{
  "init_std_qkv": 0.0237,
  "init_std_o": 0.00466,
  "beta1": 0.9,
  "weight_decay": 0.15,
  "lr_head": 0.00768,
  "batch_tokens": 131072
}
MLP neurons of a small language model. Each row is named by its layer, matrix (down: output weights) and neuron, and shows model dimensions 128-223. Each number is 500 + 25 x the weight over its row's rms, rounded and kept within 0 to 999. Numbers have three digits each. A neuron's up and down rows have the sign that makes its largest values positive.
After each neuron's rows, "fires before" lists the tokens most often just after its 100 highest values on Wikipedia text that the model never trained on.

L10.down558:490490539499498493511479491531505471498515473500480507483464515530546537456484520453454501523501532505504489465512505497522490518493533518474522468509494478501525467464502518531493492470540474485547486491545479497525559516497505467486474488485485464477480490523500505477421511530530487444
fires before: ",", " the", " he"

L10.down66:490480492463532493508481508491486518497460539506469504470502542506477497493526514511465485550498516521535499508514488499473489509505525486488541491494494507450481496498491513466424505518501493541520513500540488516528488524519459522525519474519464483487524510495494509495502541549494531545
fires before: " and", " in", " is", " for", " (", " that"

L5.down694:496491493517510504529501494497492478534519532517454519449545496538515513537529495535515520528508497496498467500475529487490495513510489487504467513488498510502482526483495491516510506504505466502555440513514501525496522512527509462485494518541498495505518496522455486502493545491502486496
fires before: " ", " the"

L5.down181:522452469486513526538465531497551445485504487524501511484484483515523496500469517528506478515533504501535494466442514486506459509482517486479488495492474546495531520520518517507527490503524544533480531492515493530508497526468467497496475504511530498524519501540506500496491518490495487492
fires before: " ", ","

L7.down105:522498529557510475501526449444504531549459512514508456480517526486481515527545472509540503523548489509494504480502493498484499494474522499485504503424508496460476481525513526495480495519488496494514523486457498522478467535529508507530516489507489488501503477519485502470520496527525519504
fires before: " |", " ", ";", " ("

L10.down61:499486522485510490488523524493486505474510510482509515507477492490487461539463517470458477488516486501491460485541501514517472474527521521476521508533473547517517556508491499501447493498530520482488481483495514505541465521432518514519531508500524559496517517517471481510459501500461506483
fires before: " "

L6.down124:474484501529518441447506496498503472456498545516506461481480467544529527476537475513483478499532466507458532500502506486504516508515469489526497507487480449520469552473490517528504506444521545504502464455532537490510528509506488503474452458518512461519502468534437480485486536511464492516
fires before: " |", ":", " "

L3.down428:511466517532488492521504513527506502523496470479504520513482471529468482531502495460517460440542515471502509535481510514547463490482471487529473518520535503545520483503520512537552532505549529514482504530512503489508475537524465523510514524519509513481478490546504487478519512512523451481
fires before: "0", "1", "2", "5", "3"

L3.down433:509496503477478468495515531500477478469527450509533498495467502470501474561487499483487507478537478477450463472518518498535485530496494503507524500476538506522505466499527473524463536503489501552505527499553479492468527551493483500490511504540520457511457490511490498469483490459494525488
fires before: " States", ".S", ",", "="

L7.down136:505519503485529473509488506459502506535485439519499520487513491451514462480486485498523496522463510493513490481524502477483445522499575493482512474482439499577539500517479523500476523522472505490546521498500525522498499501523534474455481513466490523528501489523489511498462508551501498503
fires before: ".", ":", " by", ")"

L10.down300:460466484461489494472544513518495505505512459502506456471497487543488464547488531462526489490481509487511472490515487487448456475544552511496511471466485494476493462499532501485487485471499528527479522518528501488537520515493517502484475482496500501476526474500512464514499510492463517525
fires before: "6", "x", "5", "26", "ino", " Lan"

L10.down1098:524599486537465484469477503546513475515495491516514500495497526513565518440508507514489491468515493537535466455478498512492491492524516481440509516488470528514542503518453567513507511461486515511470463459516495513516503482459509462486488499475454520496517500466497513490497507475493531495
fires before: ".", ":", " a", " the"

L5.down875:502495515499465493480489519485491529514485497523518495459482516444514522504492501511455520514453498517453550490475507508519474442479532499490482484536486511509503478476476502484505486521475516484483478516484476519495471529527504510531508502513491497506507447502517486523526462436509525465
fires before: ",", ".", " he", " the", ".\n\n"

L7.down570:464480517497529521502477523501478477518463505491513509461494506489493526512540518558494494516530520513477519515467487510466507505534508501472458532514511500522519499527526477497533445515537500476496500456542526490500526498514496525479452518516550496509470491506539505470499530522511487483
fires before: "-", "|", "==", "==="

L3.down25:441475520471471469524473481490495510510528534507496518527591527489481475523504527487466489516478474474506479469519476462518486491481501486461484518492495519487502467491492508506529498504505503486450485416488489508466479459474478509504471512474501483490469481482516510476476494483456553508
fires before: " of", ",", " ", ":", "ac"

L7.down304:503488522507501502453484485519523517527519501491493544478476472460468521489486515481463544450520460507497477477478534551492508526540543489482525491502534537512535491472508523508511494490480528491491498499516501542487474500506518506484501483484512492492502539508490508527507496543463503497
fires before: " of", " to"

L7.down571:501514521507528499510442486486527499495488492467483513460495519486497492473487524492486504476537479506494494452539483503453486490470543511508516463484506513519493505460518483465489514470480494477565468490487496482531492521499487491527510509492503560550500566503497504511489501484541528499
fires before: " a", " is", " was", " (", " =\n\n", " and"

L7.down917:531498447495520500494481507464530490493498495481498442486484522480497528498493524510493461517498478509498523521530496466483494490508465503525505490511467478509523514508507529480460494536510466524497520499523506479513548489494526506513507505559510505468517488504506496502491469477456512475
fires before: " ", " number", " the", " was", " a"

L5.down548:543470503515496532539494562501477491528491489489479464550536530478496499529500489483424495490497489496475569520500495522512534481517516525467526490533472502486526470501491535466501517505494519460486570498514508537518563467500489495527489500477503472510506530501551462473481443529469533515
fires before: "9", "6", "8", "0", "5", "7"

L6.down552:505565504545516442539515508506490506551522494486497517484503492502508498485531508523533521468507488472468530511455541527473520489500521517524485522496486529497445452471532512493499535489480485429515537488520513503484487499468497530472500486511501484509495527471497499502494471458469497502
fires before: " |", " ", " (", ","

L3.down991:524508512518515505488495520481498511515465509525495484443513490470496501460478497499468476485501524519519534457523496509501523477446548469460463473504490510476518496464495473457487493466498563498471515484470482517532502492501530488532485463553484518477500511474481532471480524525529479445
fires before: " |", ":", "|", " |\n"

L7.down718:490504506500500545495486496510477499478452506502499484515533511507504501479511525518506519481483491492498502474500518496465493488478498499547449533536491502502517473484513473496477497479471516529508501495497513480484511516559452527484511485531486473483502499515478512500518489488473499491
fires before: ".", " |"

L10.down674:519453553498488488543522499472491524485495487505479537458496480556486473513507512515537548509500484526508506498474489498514513533538512500501454483494497548524526503506500483497484504497496511490486485524486499500508489452486475518516480518502501496502526513537510482497510533524494435500
fires before: " ", ";", " -;"

L3.down622:499488515497517499444484486481500523480495486470511527512512517491511506516484495535479494516518512516484486473464511481484538555516509480492460517483506517497489465487523500523512467515480532487476469505514471467523499464473520533510518490496515482495495497492480499521500496533531495545
fires before: ".S", "===", "==", " on", " up"

L6.down301:501497528480495504498516483490506449487469530480482538486511485473514495539506474485481487532469497492534522484497547517501513520516513473499487498512532519498478508545483465470476440460481509489524495522532565503492558499466560482487486494534507489516461494524500481502537534497485528448
fires before: " of", " the"

L7.down482:537518507523506486452541496498555496485493530491490489466475505498486540504480505450513545449491541501477486483487512509515487499512510506495557482501533414531496508484526513516547497480519552490474488511523535472536491468468482525499500494508536470449486523495514500506513531480532545504
fires before: " a", " is", " (", " was", ",", " the"

L7.down932:559551515502487466519463511497460533532462478479485516467550482500468448518500473498515532482460504528475485509436477513505476440502469493473500507496469502513489479469495510491525469522504478517502510475505498527520489495511487497503493530490511567518506511521507517507508499475565508490
fires before: " "

L5.down1196:480534524501501456487482489485511499537487545498492490483504503534480535488461494481519507482480504475523510508480491540504549506497500525488549483468525492510476436516507485502519539501486503464535537476492546477499517476481496489471495538522523485529492480492492478495544489493431504464
fires before: "201", "3", ":", "200", "1"

L5.down1087:484492494458495492549491509478505485480511501528512496532512514500534498484467496483480492499518520500469473468472546473547495525444519587517461483496488541465499504477511509567527498526529480520491500477507525445527484536555520466448524486545503523492491543431491496502504558485481478507
fires before: " |", ".", "%", " |\n"

L7.down787:487490499479474531465533511523529506469438495488516467478523490472478462481473548532495466462478505513532484508512533442524510488457484462534494460496517513486567509469474562476531511484465509519538495535515523512525506497499501486489481490506459461482503554508521531517492529483488513462
fires before: " -", "201", "2", "202", "200", "3"

L5.down6:504496511521495470489514482487519510501507501499470496492545508507504562510480510468487519452523501502553513494502493490514524504463519527539484520480467509498497521481494521493521509494518517515498488454439483482476486455518498494481492516497465490480495515483474497528515506521520486491
fires before: " the", " a", " |"

L5.down751:446509518516515482451518509502513512515502498510492496498458504438511506512491487497509517506528495489461492520523470501502507491535552488512467508529551494511494487517492501489501545504499468465482506473496475463490494501509510540484531485492488483476496521466469532561468445511515522510
fires before: " States", ".S", " Kingdom", " Nations"

L10.down1127:514521444477505490526484522558517505519479541504496448491485535487513520469510501507515472481508529543508522471509483537492511519495556530512468500496534507530526512485531475484490492467549501505500470465498515526506487544485515490476513469507474501530523495512473477478528522523504521485
fires before: " |", " a", " date"

L5.down704:468513489507472499544490491521504482489518493526479489474492474520460480510531497483502487543476512546526530505511500473501527528486532481466482502520518454514477488522461540473457548496510450487492491482480483521527500489477491490497508520490493454519519503484521521506482574492510480463
fires before: " |", "TT", " |\n"

L10.down191:515532554538508492464525513508472478514519462517488516477506505507503467480478535548485505522516549473486471567482510476500509514500498468517482451500530455524489475508511517548500490508513513490467529498477510524470454496466479536536502539468497490512504455493499508495467501490548501472
fires before: " and", ","

L3.down431:446450477499516493483549485543531504513478521506498498520518505474490447524489486463526465523456541462527499516502507495513535484526512481540454514456469504522506448529494496526467482482535501521508485471480504490461520487533488496455496516485494542465471569498484474487490486535492475476
fires before: " of", ",", " in", " to"

L10.down80:480533519498525481494537502542496473485504518488486509475503523507457508493531501483513482481507486538494475531529462458457463497477497494526467480513488473483520512478506487497522535473523538515559495517495450473466515520529501510511493492495488489526489501511489480513506486507476443516
fires before: ",", "',", " |", "),", "\""

L10.down1300:505546558553497462523498490530511534514488522463493490497503513506486461510507496534460479465512499518482562495518531541492462496507497537460494468516513503507491472487533488459507455453475524492503491497514464484482530509501517510479459501542553481521510437459521481477447448459520500456
fires before: " "

L7.down179:500474480514501510509483501521486486491460486492492505531509481472512470515483509477511498505496508536514537564506510542486476467483503498518502494523474514533513483530495498473508499457478522482488515483490561502454514485474507533503500517532548545518539502547475482445501514500537479510
fires before: ";", " |", ".", ")", "–", " |\n"

L10.down1293:509527479505453502478496499509550511517422580481513511499514539492439481472487517509507477530484486517509538473495479482495511479511504550503526483492516473475518466516562473498482526466482528485486507483553457515476506500467496519497476496525499460455460547545515512468530464528470501482
fires before: " to", " and", "–", " ", ",", " until"

L3.down127:522481493490481511534495502557526546475485456511528504485514483527531513518504490505498491511478464485501532482506523499512541456531531497515493463523488445504512497535514496493525526510529482489525465513512482502508453471475481510465532536516511485490537525524501487516525519534510509477
fires before: ";", ".", ":", " |", " —;"

L3.down877:480513478500471462479512486523476505485495494492495509482508468519542538508521491499511454452533503477475507494525558470483447507485519516471492487505460478486543490483488497478519474523551496514496505501467480498574511469476484522502490489528488528499475510508446514480504489504499523474
fires before: "."

L10.down346:476470466441513480546485513503473530505491499487481475504457472511531518522512518467490538453526514518479497516473476466452459505561517521494506504507485471503518480481482469528494470508466478496470503489535554480458512487517514487485528549489496485511485551522490480514535461491457498500
fires before: " ", " to", " an", " a"

L10.down23:487470533471517493517500513475509482502461427463497494483469478458514470502444503492481495504529532499511485496510525500456484468493477495498553459487505473517490520536479453467515554484502494497481468506465523492488525540568502485489518528486507496492516531474513478482520542489478522528
fires before: " (", ")", " (−", " |"

L7.down478:509473452490511509485526492474489491497507505509469545485492532549483521487520479481549569528485495477505501455490540512482504517512466527490508467542486477537498530458537508494485475489519576518483479513465480521478498517471557497462507500485496573479536469539488471496523478515449485477
fires before: " ", "–", "2", "1", "0"

L10.down1054:518516482449521514540490467482489494476550509518518518499496468493530505493497479524470527486487463526467495473513464516461496510464502528483467533525522473559524474486491495545493462492481472501522478511500456517479461477482499563494526529516477485513514463495524513510522497495464451498
fires before: " |", "1", ".", " \""

L10.down1062:512503477494499499480483464520485493504499517488471524497500531499536563519507522516543503529507440480462500490551537512505523494492517493480534458501486525527519471486489499459478520498506519491519509487523472538492472512475497538493471461504453506500465513501489527565476484448485504521
fires before: " as", " for", " with", " by"

L5.down809:509499498510452474499551517496502467528506461532475494514495504494515501520487497493477519504507563488507514507512422500467453474475506496494491472509487503464539463507502462513508482464513500487490505459499506487485553511487524519508481513473460507505533484504506518485520511457518484537
fires before: "8", "5", "0", "4", "6", "7"

L3.down1114:496500491541525509494477486483555480472493468519492511453507486501538548501522515481529533497500484517458511504505518456522487493482511518468532493479523486505527506449485538516514466516517526442507529545467487474510474475469513453509519513492454483498526546489527489552491517436508524498
fires before: " as", " for", " in", " to", " after"

L10.down833:513504527494523445520496453516533510475476513486497483463509522505493531491526502519503488475545478514495507455524490502521515447463491511502484511487498525495491489501454510445483505517517454507471505497484501528506473536457524517524562514484462484530522467474517531510517495509477522442
fires before: " "

L10.down351:467476525524504484491520554503518504462523534512510514484518473505467516491488512492537533485491507500502507513511488519473550525492500483511506502499485549517470484504460503523477510515502492509510502474503476505521507468477518503548523486462504501544527508542504504504549509510544509493
fires before: " ", "ª", "th", "14"

L3.down782:494473507521500488531452459526449493496427480495469509548514470527475470482509474499495501514505514463511529508503495510521447519463491448518509470496489496473522462496499495484527508477495487493492511529500458547516510499524489499486507492454484488444501539453489533496464455479476465491
fires before: "|", " with", " by"

L6.down1183:545572478462492504497504498528504500471455496492454512463469453528484492514498470466518461497465503518513496461483520514496514497488526431530521502529466501510472499442526480463488483485507487494515473509482514506497527524533514492492492497454471519475464515533542522507477498472484471445
fires before: " ", "°N", "×", " |", "″N", "."

L7.down225:512483509478474555488492495493499503499489457469502490521488519519483516500513488511531470488524465559544519556487545499447506487491539473510499500520493536487521477463525533490472514461479510514470476480549491479527469489501511533489518492528509491462502504541475515512477507491478489532
fires before: " |", ".", "%", "°N", ":"

L7.down181:523484468475472499481511518548467491515508481527529498508482527485485508489492502515508522470531560481462492498506480472473504467500487512505502489491510476457479499476451527505504495483501520506476493523497507525484474515522525474494476473513477477476539452488471493534517542524561525540
fires before: ",", " of", " the", " that", " in", " to"

L10.down401:510485492515555503502481493473525482501489482466488511502476520498528492464491518472516513483493500455480490532487521513511513519509501459505463513468530503510501454532506444482498545488510497472507507506526519513476489493465509545499480492500467484487506528525491528516489532489451489493
fires before: ";", " of", " place", "\n"

L5.down780:499502443525461450458501473495467510488524487478501509509538482545479506554470483524560540500505521514537498520509561488473466480527474487529537467474512488539495502514485456501475509536482514508546482447506491494499479544481485519472493538500491487483489481510505500499519464491517543514
fires before: " as", " to", " by", " it", " for"

L5.down18:474471496525515533539489467486497508511515509517527513526483507480499483521506494509527519496467490517523507472482509523537480498490495500527501510494515499492471436512475466482524523499501507519444491496506480506530411462477501481493505468541458485481461476512454509501478488526489494530
fires before: " States", " Kingdom", " Nations", " to"

L6.down1102:494483493535486493478490456464513480496536496545517537519501450521534520463504513540519513472523485515476505492511514484512496488510466498522477521520481510520491435461516496499547541528479518470474489456498532512492455467533482489462495465502485480464513487523524481438478512489467489480
fires before: " |", " \"", " Portrait"

L3.down818:498508507499504459511524495477487510530459490477546523499470477476489493525527499517497507507466513504530519485530462507463486541496489541519608494450461480473505463506479459499496480539489485524488516468521503503500482522473498503491537503531537490483505477484483470489498500444525463501
fires before: " the", " his", " this", " a"

L10.down226:479512496525500527546525543492482509524518476508512544507462492468482546491476457523496538525497536472480474449524495500527526502517489541532476514484462505470459525495526512499512500486511514535491489542456426507524536500505506539501498486509480484480475491525547471491567515501472513482
fires before: " |", " (", ".\n", " |\n"

L6.down1013:468521483512520493524511480545498510483464526511461497477469497511501472516493527513478511475480487488489510552491583531521532476521498558476494498538472496523473427488475528493428489526506544502515501551491540497515508477542506467496479481462501525510490502482512473533523538479462524534
fires before: "8", "9", "7", "38", "37"

L10.down1178:510504527494507496522495537526502510493505480479520453508456469504514497470485475521532471521491533545519507497518501500514495547529516473510502466488538571491527541464531496498518490475530526523470499553498525475433448520514536493458450526553521518474454542516469498485508507493510512483
fires before: ".", ":"

L7.down1293:488489482486530487511485471502494535509498514492541458528487449527519479490509500487487479518522467523517501509468525515498512454480463534506500494533522471525499478535522488484546488528492555485518516549492525478504491466505480509500541462530509535531505527486492526512502456507499541486
fires before: "0", "199", "200", "198", "192", "2"

L6.down1339:504499519482450525483483483501498489465481488488479462478528484493501527474489442528495444544474468554483515502514474495540531479508485518507483511454532490461499503487480547461443527490484524458515526490515522469483490495502467499527514482550507532515498521462507500506485513500494479488
fires before: "202", "201", " |\n"

L7.down499:513500527478524495527517486479508504516462451500480503474501551505511463549496488512488555521491554466466485501453538513537520471501491510479535479468460490487510479496535485500465474469516512514499493514487465507494464505502500495530489519503483540549531485531456485512481516518534499507
fires before: ",", " he", " He"

L3.down266:518499471482493470531497522511521515518501477467520497515454492498508502520503516502543465499517499492534504476481500514502484476491492483541517550468559531493494514512506459505525484468502472543510518468495500482528523554508495533519504560502494451510461514535547485483490511497474460522
fires before: " ", ".", "″N", "″E", "″W", "°N"

L10.down1113:485487473498516504490506476499482538488492440465470507477503494489510483491473508512476538479556512510509467496528504533493463497525522538435522468489517528522493525479512478515532495488520509501495474460520523504500463464557489483498505447498503490446541493513489449514458481496515475478
fires before: " |", " |\n"

L10.down437:525461483511498520538439506479510502529523473501494507489521482444499515490483465487498514500486506529489531476566525508505535488517458498524538508489482538459484494511509460516526496502480510521492492461476502484552482498463510506475530502526489513498490554525450504446489507485444501559
fires before: ".", " in", " and", ",", ".\n\n"

L5.down538:512495477520534515522524486483586472539501480512494507481524507522508498543533515508522483495437508479481507469472518482473532498534512459488492496495495515537545539488488532530502514490534533507484477536520536509500525496496502487459487502460516509509538473517447508493495507490507497503
fires before: " ", ","

L3.down1182:516470473502537499471455467501524492511500503552495526463467480486488548487516539519541468530498529526467466529497475485520517452484487508514510529492502490482506520492486488522519487540524502486487490485461490469510480467495489497504486503491473488492507471440525498537529527483503512494
fires before: " as", " |", " for", " in"

L10.down1084:509479499521502492497489511486514515477516502513451499517512542525483503472513453482481528472481552521479464506448478513463504481501476508478441459508489512500524520537495509501459504497523539481491519499513500484520511454471480484499498521467540480478499482512472494496482512496506512493
fires before: " ", " /", "2", "."

L7.down839:506464481471492551505528542527513468501482456488490487514510468475476452500493473466494502513496469433516516523535471511508531477492487515465492489537486511537530531477453454506464497502513523502490518519493524452536530477482515539479466488491468537522494471500467520505515468491538513508
fires before: " |", " that", " |\n", " to"

L6.down614:502495441501512496503473495499532527520462518516527497509485509552491454501486507526485499443538519485488501481463515489573494500508486473521512532487490451480474491505518507487517524508475560475504503486492489458488506528493521467516484557514462491509480467476464504489454527529519477523
fires before: "|", " |", " |\n", "|---|---|---|---|---|\n", "|---|---|---|---|\n"

L5.down977:500464507504514536524465509479525544544479473521501469517503466505442508493512496550509527474469522502495485518502467500547418493481472475471468520468538482486483500478471504500492529474508508477491527527494522479488494522490493515497484487488467517511545478497469539470448522478509470546
fires before: " |", " |\n", "|", "%"

L6.down723:516462454484496474479510486513493482467500544510500471523515499496473509482519471533497516488493562467468482508504538457445502483486513505518502523497497507513506477489524446511506483500474521469499514483486524524489492536547525465458498469483507556524473463535492505524472481532489497490
fires before: " ", " |"

L3.down344:507517461473487491531495492551499513475514434507455460534492483493536551490547514476521471548527496517486488524496549493505478470481514483443534515467485522486481499489513505528537542529495551544504483482532490451451551501526539472491515522488467456492515506530482482479482499496520469485
fires before: " |", "\""

L6.down989:497518511491484487467544506510535495476504496534511470442476480459528523471509489455480437477510492503548476476475518468474441495493532497509513504461483495528525501499516534494481501513518485520499508481480516478542492496488477521552467482496519495468462504462509528523466497506501497498
fires before: " a", " an", " the", " American"

L7.down496:507490505485505496495494493501529487477512529526534474471550572507449507495543507462494480497505487519494493500531485479473503499534533466481490516476465531539487499516519469506480461471507524547544489485511499506527483519484540545511464499515503519507499482512452515518491498513509533462
fires before: " "

L6.down906:485516495498466473525461498506531503522461474502476490476492467463483511458464481481483479510532480517522498457504488493517483520499521469485489506537465530498506533494517495518505514520478509510515510498483466485537504526545494483514464497485503533492519487501526503502525477465476504537
fires before: " as", " by", " to", " in", " from", ","

L7.down1074:505459500506534480516477473506471458444497493511506503466502457537532525472483514483495483501508512490492472556490504552490499479494511544517490512495545508530514465536514503484503494532519498510532488508486496471489493530515522505520469505493505464515505468495540502534520477498509493498
fires before: "199", "200", " /", "197", "0", "-"

L6.down817:474510501495474517475512488453490470536454474504515503528469519477512432510502494529496490474489496508505503520516518534504524501488497474523549487530517537518473504493473505442510527512478486499525485494511499483519529506553561505514501468555514498530521512519542458504507492533485534487
fires before: " by", " with", " the", " to", " known"

L10.down1331:476484496538535507516481454499477467526498453502498529486513495488509532494501493486498472459488528470529526501494501485455520467513472491520455475479446514541475523512476505473501518530492545510495533461473491510473530481511550471501505547538483530480500508509444488461544469462518449503
fires before: ".", " |"

L7.down332:478497514529507483472526512508490547482502519475547503519494425501533519489474473469500565478520498508503491482494458482475526506509520489536487476511495475522503545479472558498521509521481528509526488459457493480488512469464513478510507534496544542513537497500504531519498504463502502504
fires before: " the", ","

L7.down33:498501521518493530524519510474457480496458501494482487492484502490495509498450475510475479516423535515544519478485489494499489479478510481482500490447491491467529490509515518500442515472488483476540517490507532500555496472481517511554477493543481501498486469485497493472514496485482531502
fires before: " |", ";", " the"

L10.down1064:500454497532504471487479509477459510488508531483491513502502528529525556491484505502573481471448481501544469522463519498519485485449496524504514474456515509513498462511503507503478513487515516518506474484503443493523475504462495487531490483533469526526523519529487523490497483457501518511
fires before: " in", " as", " on", " by", ",", " for"

L10.down436:495536482499485459530465482494495492479525472549496475546507502489535513497491511489470508461510492497487503514518465467555555483472527455497552543512485535472495477488472493496479512503502479502456505500562474492480493501528523491507542467464459513486498506504501486479516477511520566487
fires before: " "

L10.down1055:517503520436499537544532509479518444480536508504505504453526530506473460493505513487508535458464468467473526550481533499494491512495489490487502479515487500494528493488541513472492504493509500517509493468482466520502500494473488469522545510491549491519509550481532530498489527487482509545
fires before: " (", ",", " is", " =\n\n"

L3.down556:492488519453479521463472511484510534483474466518504520540468478519554538494518498496431466524497519495485483521482512467506477538496482438473496496496499488453488473495546496491456487485496493566462471495517497530534470489423435509517485489468519526506499492470501490471495467514513527514
fires before: " |", " |\n", " and"

L5.down1068:501537511507509474528511495487553506488503574510540524480545495498513506473508451478489503509502493513519505500499511483491512470514528514510498470507486467507567472523482553467483535534470530467475516456536556518538483502500513491514486517476520485492556541497528504515461498496515537506
fires before: " |", ".", ";", "202", " m", "\n"

L10.down400:520488508483469508506536477469499526497479526505521454491496513450502480494546501513450470473471504452540509460491479531480514499493530528479448512544521488540528508429498515533489461554539532493483486524484505454499479552500482505509453516448536504505500487536526476470505551535471510480
fires before: " ", " the"

L6.down793:470526478511492499458525535488532524488478494456497479488515440473501536486489493525499479514509506544489469538500525510482520535500505481522533493511428525516438440453474524514526446511503499531501536477493536511500507458498507532448516488446511467511514493515508516473517506507465532536
fires before: "201", "200", " the", "202", "199", "195"

L6.down499:548554518519491521447460499500504531499473495521515452560492513482469521476512513483474537482482466487542492511479503505484527475523582515474524470571526490476486490506553534498501476513477529481487560483491468456502518450504518471507507502478511515531537520468506544546505464472476478495
fires before: "202", "5", "7", "3", "4", "6"

L10.down1229:516486515504515483497492501446503461490512458512503496483509462472520478511510532517539506510479509534505496518500517480522509470541448514524503518544479521462462520506516524494540493513480503502519531475537503473477480472455469522511494493471533493530465538494538515513499478470487435494
fires before: " is", " (", " was", " be", " an"

L10.down759:507540513481487474531546449526531508474507489478485445460484538501509501494494505526501527550495502473508473546485532511494473470486487498551507518560481496467509487481499532472560458486517484517478510508471488495508484512484503503499540476538491531491532501545517477503547522510497434518
fires before: " |", ";", "."

L6.down672:499503479494482510452462503494487492504524502497473519469518492489503517496491525520470483534500460489500480515498495532518514512471504488479520496504453459465470457454492499545500463475520489531462508535486497478528507476517496506487516492475520514499495516513515500503468509487493493526
fires before: "9", "a", "an", "8", "10"

L6.down547:455530473475527510472503475511470499455494454488510513497529496513490506475500510509503449518536487480517488494466503501495521525504470469509485490491485489505479470444520510531498504526522504542490479526475484516499526529525532529489566493452489501482485483515494483500502505503491515477
fires before: " |", "\n", "\"", ";", "),", ","